Weights of a small transformer language model: rotary positions, 400M tokens.
MLP neurons of a small language model. Each row is named by its layer, matrix (down: output weights) and neuron, and shows model dimensions 32-159. Each number is 128 + 32 x the weight over its row's rms, rounded and kept within 0 to 255. Numbers have three digits each. A neuron's up and down rows have the sign that makes its largest values positive.
After each neuron's rows, "fires before" lists the tokens most often just after its 100 highest values on Wikipedia text that the model never trained on.

L2.down86:127155169143093192065170088152111111104087130102131114075185149078186183113140153061142077164151112102170142200153156078158038141110117144119125136162136169146120107154112114136173061138153116102156024097149206144061151096128125150107146187163134161081109125099168142097140089178171058143156131139133112125128162136123078116153124134135140140130147165124140127157123120112114140121114
fires before: " as", " for", " in", " of", " to", "."

L2.down444:120122102150161202100143123149128124132062128186149089123130061064121164207154171185111143108075122083120087094112112107144101050098126112108169114149157154157143125086099129140108155162093130071074112117142169183153142082135106136111182213128064161105179121160109098157124122125094123149137163169132131118163124100121128143071166140127105125158119141136144114141127156095117168115111
fires before: "\n", "N"

L2.down347:132192141123172133104210100131130123104132071158117160113168201023137096131141095082119113111172132108082151078133100162114144134100108119136131106158126134080082089142072186201154117118155181063162111147109080173105105054179115163128071174179154144147129100119093095135155097114110102120162120150066136085115113119182113134121097156115130104090094163118120116217097074165165155173116
fires before: " |", "°", ".", "\n", ";", ","

L2.down768:129124128145126182068108144112202112106113100132157090064141126005124075116123090116130082087153099136131170106074114094146122099075089139135117099096153129130104138130139162152140101158151098115118118162161077154036136084089160110121105195129138141154121149133097110090127093141081151125093114119186180132093132117178137158131141076145132121127122101127105128190107154167165112164121
fires before: " |", ";", ",", ".", " ("

L2.down324:086077146139136083132086114159110112094134154138067097033142075076132144115147117120089060150175141108171128135118128079065106175158099118146181109141092080082157147068125096105176085123133053105117038143112100131103073159137147072124131124079125150164086128158099149124104114143144144162176124172164156154138170082155065108106077162115155135147098102142152119154143174163126111121177
fires before: "ing", "s", "ation", "er", " at"

L2.down1004:105160125146151168077181141141158138119116162119062157132116138062114162096136154162142109161216131118141136127125077153152091178113161156157099123136135154107137105093112113217164160142143155153155156106078151105045147093109168128158153090105148162137175105155161118171125107144111121107119083138128112104145151086128077137163135130092129115153133189158134092081124091140072066134141
fires before: ")", "–", ").", ":", "),", "-"

L2.down271:141096155091125077172162127099154080128101148155204102153169157201137101098134114078142112129130151074114161077081185091159106135063135196124149136135078104122122106188097089120166126145131134104165153197119138150141132104164103111129154131125183092101130142113110082098118065105066120104108148112158183150131065089195091136134163133106108106155167162115155124187074116148181130126129
fires before: ".", ";", " |", ","

L2.down1068:161075079086153145042117133122096114137136156157103080116079126105090165167128178143082136125110069114105110114135132129150149125124144121132125107082142118074178187148086176163137135121153136139156193070129163077143142106124147107120132151127116129153125204113168108168103143154168103162121191168109185110085107110092149092115134132109136168165159157137142097138120143131166169178137
fires before: " |", ")", "):"

L2.down596:168122113078102151068122160129147150138138136168103123117094165170184169105137133111154109124114144166168136150093126067095176143161158120194100110134055138156191160145148128146141107100121125124152132112165099091132133194056082162115096181178135098118087122157075144137128150138089115067140169089148100151180101103099161078142116113159150126158152112105150118119129123133136065131077
fires before: " States", " Kingdom", " (", "us"

L2.down1084:140119181195168102121128105142148072139128146163100072069084128051164135096167169103131126173074118159131168129101130126052137118164132080070138162108162057070161145119049133121125149140139191116088151127110128151131112070143107082132108155089149124138129145146142128150127155129119111195134145122099114110151223118123113123188103107102077121151086120144146232160114118188155196156092
fires before: " |", ".", " L", "–", " (", ")"

L2.down930:114176116155163078173181092157119124128095111092085117113157148052151078106100085106151117187094136111125134121093131104138161219102101144164119082177085108145132159112183115029188139109091129134103117100084108113106136099083161090105144097134090110127178134111118133115129132133098105101141142128108145157128104140084132138154099071163126129201095079167110106085072076108089109099150
fires before: "ing", "ers", "er", "es", "e"

L2.down774:139141095089168125128173173117136135102153148158134168108156137046115075163103060124165147173141215118194115127137122121065154085131125144136162085103096129122148201123100142059181162132108148111156100213124119117183112107139125117106164105154104078082081125135103127188115126178138126107061112137169173113111090129131086197144138088130137158077126099053137116184093104117125154116117
fires before: "ed", "ing", "es", "ion", "-", "els"

L2.down474:125165128130131127067092130145095148148122106122157177094108152007068099078133143123145116084135147116147116141139104140189135137107147144110142099085159137138127151121138147168094137106130161138171115067152141084046164127138104126112138065083147160134138113115149094134096113077143159182078068137145150130079133125099144157116159111160119067123151177133114078141155151133137075136160
fires before: ",", " and", ".", " of", " to", " were"

L2.down184:059137090139112145083167122121122140157104128147090127096105176049133147102116112123139087144180147131155097167187135145109119119136130142119126096153125102151123087094132071182122134154149141153158109125153140119049110119132088127164169049132136152118167111096173150155144058189145088110094061110168097076056133167123086131144184073116125076151180161144102153130087103079092073141183
fires before: ")", ",", "),", ":", ").", "."

L2.down229:098085093069139146100081130163112162184053124103148188121105075072071052123074133124112118126149111130080122120139110180092192098115099093108157108100178149125129109146151090129128157078126143110130097180107134101121116135076141133193154161124131084123127124110064171137160190106151151111133141093137129138141178150117133165110122137127108134123161093115141139158117097092170124118150
fires before: " |", "\n", " is"